Weights of a small transformer language model.
Size: width 448, MLP 1216 SwiGLU, 34.2M parameters.
MLP neurons of a small language model. Each row is named by its layer, matrix (down: output weights) and neuron, and shows model dimensions 48-143. Each number is 128 + 32 x the weight over its row's rms, rounded and kept within 0 to 255. Numbers have three digits each. A neuron's up and down rows have the sign that makes its largest values positive.
A block is one neuron, or neurons of one layer that tend to fire together. After each block is what it responds to, as a language model described it from the Wikipedia text at the highest values.

L8.down17:186127163123125108112062108125134182141148112138083145139068132142057098141152110118180076157207115136103119161128113188157181095154139123161146076119137156121173130110170146112107147156139128166116160125113178159165088126147128114113148143136152065132128113096118125130103103143172144166
L8.down20:158113057083083154095101132200130145133164172094122107128137118108147104094151199097054138106151161056105120086175106132085165112146138103182122143108103140127156073082087153088106131155114150152081108134154151119109132119135111160119128132140117059082142120108147140112115160093082114145
L8.down158:140123143090120134131148148122142138130131073236095138147150168145118149137157130168175101148131099112173162103152127134044103125117094091132206133165141147144109089140142174130126174124104147142114144134060136154081100117060097132124137131125181132154152181077166156126116113149135122150
L8.down652:155159189097172098138122130101092176162112121111140133118123202128129113109188114110139159101145138093148158117097150145108112079136138139164115098125142114132157122162038128162140151138155122132143083140157145084168080078149169084158150140085090117156134110126079163183109152107044156152
L8.down900:185151080152117127132106143112146068146110126160090161064140110069121130141169115192138142107114139154158117080165105147156136067087163080124196137105089142130131119133181122145129089120193132146198103172092106123117121151187179118122122180082131158124146128130077085087162173096124140119
L8.down1028:085107084101158141105177188123217153101128127111147127116158088112118094097098151084143140115105162105152184078151098114157106105137104079064127098081171183097109157114144134136069125133150113120186114145112141157184075127124121129077161107153154156173086167153105070142124183114150137152
L8.down1030:159132069115151177157107147151096178162109154100160120147128132171102145095121146120063146098195098080056112152194150101078148152138115145147118085195122171109020172128142169136146128128082136144136098122114118162145100094115113084170131169164078112156172076118145133160117070163123140082
L8.down1165:106090091141182130121122152142105110116089107114192101166099069105077200086109067145135144175136100127144153142142126134088176129146121156145083142119092099143104131118136141097193099108169110173170101160111148126118151090124116159068126162109080144184153115154176131134142123146212083139
Description: Leading digits in numbers. First digit of a multi-part number, mostly in table cells after a pipe: scores (2–4), track times (3:21), years, vote counts.

L3.down164:111157143091089086115172124078155087144081165151164049165152179125138172118124123108116149125167143192110146176140103139166137155176142135155121128158134091121116152102152115174144199099140159095154170077165130205102179123129126100123122096144152149162144139142118186126175093125161131207
L3.down199:115108125096148154118112143093140124097174184174140079126146126136183125121151052099148150141056108121107135125091189154114130121141141126113105145073141126078088155094151126147059148127089173178128109081131140166074144120192109006090127117105130136136129150117116158144170026065122121110
L3.down506:150139162102142131137168134101153107134141173131119120160124130170149157097130143130144145121100130142170192120159072076126139146199158157097152141086148137115137161093080112097137099113151099103134157115140113169146147172121110086118142132133132179071086121140142126140106110111065169198
L3.down827:041078156150138132102193168113162178120148158089127105119100086187124104156111112141130141087108061168145096096113163138100121095183066157122169094113132159156077168130120123138128165119114105070185202166127110115155103129116120117120144091131199105102134102160093151138052038116125138120
Description: First names in lists. Given names, or the continuation of one after its first letter, in cast lists, tables and credits, such as Matt, James, Steve.

L8.down51:129100129170171136181105148126130140091158079131079107087114171106138146151102103092124155136095138159116153112049167138128149087150126144109127149149052112172129169145134163119121142073113108132107141124105151108125126118143120086079088167165144097125200072120172101128096081104152110160
L8.down166:112120152142100146108100142103153148106106114101144125136143150148060156133148090103055119112101099110113130137165162160089099207117122064121197144056063145097122136108133125088164106159118133120100166156184091122124170167069190127111163102112133102144147110083114146128134159146113058073
L8.down413:136142097198092157138108114144140160145131148115092069117113143116183079066130155162136135160118113145148057127161142127115079167139101129143153155080039108138113114116093116139148133115131138092184140106111140190153118152094192042136167202137119126087104055082112146084121123146111140165
L8.down482:171094140090167076120162139172089122118167150108169109055151141196145134094084067211161107033102142111126092108129157100138121081169141109197145106177151117133141146206147107164154145140138121170095125122158146173127169104147099091181116096144124128163177132115152151113152122110122085102
L8.down745:103135182103189106200119131147074082127157068127100104109081171096135138094118131154103173117110093140164166088096134086100175110155136146152122092165126095117103148164171086090119112107109118125118133115074140156118133106084197079139140159127158143101103127147139121105146193156115147122
L8.down789:172165170132143098153162141113127105183127130180104053102084100143146086145082136131174131172153161120153097162117125139149117130126162111124136120116138171125123169159123159105118119156109170125074170058130105111179112172121143091103023109135143113152106074127128133150108117138158127171
L8.down906:146115175142087135141158119078140067141089137094064115108051145192156121115089159104117118097126096128099148115120122147110158101094166092116092195134151161098176123107084092167128204143109158101090175070164129152118077108084130167093166165180139102182093068194103120204093187103097134091
L8.down996:138144115150200101096085092112131114118061145146125127136122176104124123106118198094144115197163115171136091108099129180118131156122161116064180130112170110114149103151124124098190120108078099106153161138122102142109072117133182116145142142102102133125142148173091166104120124138112178136
Description: Institution and place nouns. The head noun or final word piece naming a type of building or institution, such as hospital, school, restaurant, store, hall, cabin, mine, with scattered unrelated cases.

L7.down978:132194099131162052113159142084120117084066128097120131059173128182119106179105241106132186152128165122098129099138103136101099186092140147157088062157116068103127104130116083097137157073147136164066098111075113155124115108158127162071118143109169144153157162123121131165087162157116111149
L7.down1211:100176089141133110132140076123170165076091145080143143139131145114173137113096147142112097187180088101155133130141122157128076119149174176146142105130121101138092157163128130142194129090154155148095108186123146038123173138102140143157166086137170107142092117131102145129159143095104110098
Description: Clause-boundary punctuation. Punctuation ending a phrase and opening the next, such as opening quote marks after said or replied, closing parentheses with commas, and dashes.

L3.down29:146159176128143117175128120088079089108136150129140068116125131159177144138139111157111124081104128127166180155126103109127109122165089090092144117077059125105137165138100091110129143104090129136125119065133109119129114073083131097120130112140136113109173129161141109143102207132089118123
L3.down97:150162151155160105081144116096143133112108171171136175204136100091184112114107070119160124158106090093139170160081091156096099111175134109124136135093109114106135099138149097218076133126073148129120091150115118081101160201124089139123149148081123147115136111138164102110135141155098143125
L3.down414:116155122149165168109161144123139223139085103106134129131037135129128111164097141126150155124160132119124160072113139086074081149167188053088075135170154158146103144136117035155159162051154153171111084137117122121084107091124130184059115146155148130139144138177195140113135135141088162140
L3.down969:193149068181118140158174142137118115125128133172113123128086121168203137118192142152138136132098108119128156056138090124115108111130134079138138140110116113110134142112107063168248115129133091127146070129181116125093112146151115110061100108116095102093112123143127122094085147128115097104
Description: Sentence-final periods. Periods closing a sentence in biographical or narrative prose, often merged into words like season., ed., or ). at sentence end.

L8.down181:136097127111102164145100109122165135207122160076103125084150069137129108095109119076133158099080158133115138176125168142126108151121177116148150126101160143144046153139133121100115132113101093092083131178204109139109111118045080152085155168171138139113104064129095124150141125113185114162
L8.down185:107130115172109113080200099124167137172118134083096138112186119124070113125097135167123077083113178148113114146099148105184072123180133164169189106142169168112093145094032117082123114203148049139156162126112131066135112038179146171095076092131173110152101182146065148136148138126166083105
L8.down237:181181143051094102142145083137088123167105182134107109123183157079123144195136152150098112156084169158168111159157154149124116048105138110066100126091132124119135087107142096136128095127126088086158158049159078099100091132175189109126129098139156105137073115150135096129143125178154102040
L8.down567:155108140109177085102147080118161137160085131142121140095135116142085108122131113050136176124152149146119180107147042128099100145114104102099118165133177115068119145145086089121178151111109173209119182130091135108108142098069114163079117140102138164127183118078139161112159142105124180083
L8.down641:088065145138143033127072114155155189159137147164134090067173076157098079135175140105118148135165154086191142199098126165130102160151105118139119128166158149179147098102125124097117148157100142122134129112102121141129103107092106180116147100097119150121161125188149130145107158114101136196
L8.down911:140081133120132119124142092076128084177171118138108134117121078084145124138070115111126108151127157109178116128084099145110069152168182107184123171117130103182130107105106142132170183077162138142148073155149117147156094112164140110107128101091113133152096106079135167190169123157131126164
L8.down1000:151137074151114132156154212111148163118124092104141145147207117140147158155134116131111128015124096114185189124144160105149107107131121131112130118164135143091078203096098128129099115144132087177115126154098140172114147119090112061122137144116161143073145069116132107104115039148170122128
L8.down1008:141115156100148095112103124168088102119130150183137178104178137148138129111126163184141155198136063142159173123104137129146164155122102116118166109084109105131106139148112117120154113108131123149103146185078110092139199105178106130100151117195096153142093146146114097131133118161099104101
Description: Clause-ending punctuation. Periods, semicolons, colons and dashes closing a complete clause, often a quoted remark or claim, e.g. "respond to that." or "comprehensive;".

L7.down347:175120076097166152135134154122128160181166147083148118133113148135137120136102130126115120150144178140177133161131085100124185146111118083100190108080120129095100159112140166103120060134137120118076130054090130047139124160142146076130153162146177123127092149115087147119102123118058110060
L7.down808:119107134189103140147097149118152173136188138160124100155119156152126095082121134137112125079168116175150105126148109108151103142139116161096116128131089174115102176139151102096111161147110144167152128161089108109114114154112165135084087150147113121155096104168130153136108130151145111209
Description: Location nouns completed. The final token of a place or position noun after on/at/near in geographic descriptions, such as slope, bank, sides, plain, Hill.

L7.down198:099114125081128140128140036142161127163158144078139189074161144102079133109079163111158070166111144185090163108136117091074143058196092139173142128162131121086133155170116128105170159126114099133127099102170123148117050153110123102154101143115092106118090113058117150131130091144110138073
L7.down679:179142089115133110180165117111159152136141137097108095174194109152130103110166125172198125149139082111124113123097075101089109097138094088131106144151123138093116124105092143108099127118124117156132151060107108115118044174124106149158132062133149077118145166112117120113218163147099155122
Description: First-name completion tokens. Final piece of a person's first name or middle initial just before the surname, e.g. La-ura, D-ennis, David L., Jenn-ifer, in credits, tables and reviews.

L7.down920:113158091105104133144111140076214107074149094143122139140147140130165123106134083151074150105142152105158102130110092080154126134140121142155090092042110089084217131056152150200125176155089116093117117113148133121098115085118161152127080156115127112111097103124149129126168089081144138125
L7.down1161:078125163201172115107142138076120160063106115187152158083118166088156131165128096124103100106093080136082148110167137133192157164166113123128072066135166101016156116087148104115193122104042159077174103115113134121131107128162115137108122071153119103128071127150175082104085115124189179203
Description: Critic's evaluative verb. Main verbs right after a critic, publication or body as subject, mostly in reviews: called, described, praised, rated, named; also scattered verb endings elsewhere.

L7.down830:130126076157083213140104118077166110122116142198101124109132094138160148145177117117108154070188117154153129124101115127111127159136143184137120118073118120174125155131112150160138110204138120132078174133123101063122144061118130055110095117149076123171161146105129122149106198116136151116
L7.down939:113107105136150061069172075124108131077166096160119129105091147088139133129162137111158194130058153157081135123138091098113162113150138097166088153101101094140120145129099106126142120117128101109085084162067162146126108067109103077173122124140162102145112175172078147095120132178133138125
Description: Year-start digit "2". The leading "2" of 2000s–2020s years after "in", "since", commas, table pipes or month names, as in "in 2017"; also other numerals and "from" before years.

L3.down500:109124170124163149155134168137163159183118169110185138160103167171075156087137099118104095113135120111137160133119155092131158178098061140136122173135152159108139127115123196171074108072090130120119174082137116123136108133184097124150129163145156131098080113136064104172108109098144088139
L3.down607:151155118095143129145154156102147108155092143152177075159125131097146115141131074095167170152111111131078165128141073100145122151097181136154159113121132113152182106080119186090113123089108169115155133072096073098064140105079135146166154186180152101084109073125107093118099160126165108139
L3.down812:129132101149123112164114172117149095186143113113189092128083140199133171156140106136114171165197135136104081162177069127067127093093113141149119128095125079141098157128173181144120148075125093123176101171075111154139116119084107091172176224116134109169149133160205099087178088143120119153
L3.down1150:065127139107112110106130142049152158158076143131077147140141137127112170154165141097135157094116141128179106150115169087125113131146121175180161125141105141173113172148063115153059135140144165132134102130144103113127152144138155069213170181156126180166168134147078134148144162141126167129
Description: Numbers inside names/codes. Number tokens fused to a preceding letter, hyphen, or dot inside designations, such as I-10, U17, COVID-19, SSBN-728, MUC7, and 7.9/10.

L8.down245:139155145083141108107098108113103148179174199154158165092091186118223099102121116151096101139136099128135109105170113081088096208115175168151120071132140143078133136125050107140149138111154109085111084145153094139088147085144173122093113072139135102136100063119122132100125175075108150139
L8.down459:210117113148128139097067113141148116147139144121091109141158113162143086162101187172097151138165137144156143159084083129113106156129170133093172134124062116139094061157156167166152132124163140113182059066150115130120040107158120128171192088112093097147108090050155125168122120114120164121
L8.down580:110088145143089105067115155128147186192130106074168147175166094122074109125125156114098161143128087140150129176131147120045121095115114101147143141118120091143098042119095173111170125117112140112104093171128123170082091097164133126168141160123138116161114105137132110102095144149122147182
L8.down594:093173116186121135127098194121131098138123167132137102167144179070132110144111093148062179052120144153131152172127176104135162099140186097127104100144076166085202066121121120089117059132151110102098109098121140101142170177160199136124103085132136137113127129152140077138184084134094114123
L8.down761:129142141166167168070083115158225082136139145179109165094150093136136126112117139050132152143146126109184181094128116089140124102146168157149103155118107141097112136129150117129121102123081135148153152168168101146107108188179136128129105134043098067157084185100135104134111166120125161160
L8.down920:116133133136119090164092105139080178084166121125104173118162130151125177060114112175119080134104161116162117114160209140134088139091149155188126134105171135161169125142082109127090134106117176103145177203138175162102155065158208167149110121152132170118122145134126128159117137101116069086
L8.down1146:158141170160094096107124162110120142146212096166126109147107096148108126058090133105119102148151210113180169154177157142150089152182117127212116111091127166157106134173099117105091142093159076148096149058158138108145108149160090121160147144170093152141122101140064163175141157103046110108
L8.down1214:136192120161171145138141170075125149086161159142158074090129128086175131178065159168106134096092120118146100139181151145142069138151109145103201109051161165094157176137134095146104143115130088092114123090155095173137090174108115120182137113121128155092145098168122147130097127182097096121
Description: Predicate verb after subject. Main verb right after a named subject, strongest for critics' judgment verbs in reception sections, e.g. named, called, found; also said, described, captured.

L8.down68:110128155131145097123054129091097111170150125115163086116107113172099168157113136117132111149187125082126058146182113099130144144161106135183102157199163126043186100174113106107117109130147144169110141181095180116080142138149124131136075143151076093166139141128151172143116153081146077101
L8.down216:098078167128130122177195107157143145072158126126109144140105137082095136131105131141117117108180141178106097088137139150155190021110183079127111145098102143134133142199139082085149114191127198163096153107153119123098130151108143058090116127092156130035151074132091139150158131171227159126
L8.down228:125101103076113103163131145165107131096143131151077088128157156107160152138162089127173139145109114152077110175094121141082138112169091140152115122126053087048102121170067085075175162169126148147143160122146106139097150052104156121132118105168120140149164147074116147065159097105127105115
L8.down331:170074113126108138093109155183098107113130150105130130148129103112114130155152141145138127087085158118187118112127115115168101113097082151171092106134085151132095108129114115128010105078132105169138185078181125126084143137095075066116147135068157185133124114093169168146089116102113190124
L8.down611:131140131145122142161118160132071069163109143137136152140143125133185134153170141106102130098115118094100125099152153215068120099089114108165113085087124089143161132095113104173078165123176122074120117152072114154068103184143103170124205125230173133169155082161150104166064150111183084195
L8.down740:097104092119101136183118138105127094145200211147129096148147123164085146091120128158070111142098085188071149069118092108095157134162117107186094088102108135109156140205183081113176166176087172088118158133140131133146110094054112154115154129098103142142109097080144102182091098105102094118
L8.down785:107149131169134138150060107126116049092126150149130137069134109103157113097132120154089103129099131143112115206119111080186115086168077125120123167183115123151091109141137124110126126160131058058126181166094115158140103128099138177111136095167121119135058088174162140149100089135112141145
L8.down1193:138127125143129149082131118095187137079178147120156101087093178121071130090127144117134117122140148128069125179179115184112131093131149100151123102160169155069154116117114124163146109122084123165122168098183142105151183178052095147133110061157141102129069109171089103162165152104117107141
Description: Personal first names. Fires on the last token of a person's first name or middle initial, just before the surname, mostly in lists and tables: David, Robert, Joseph P.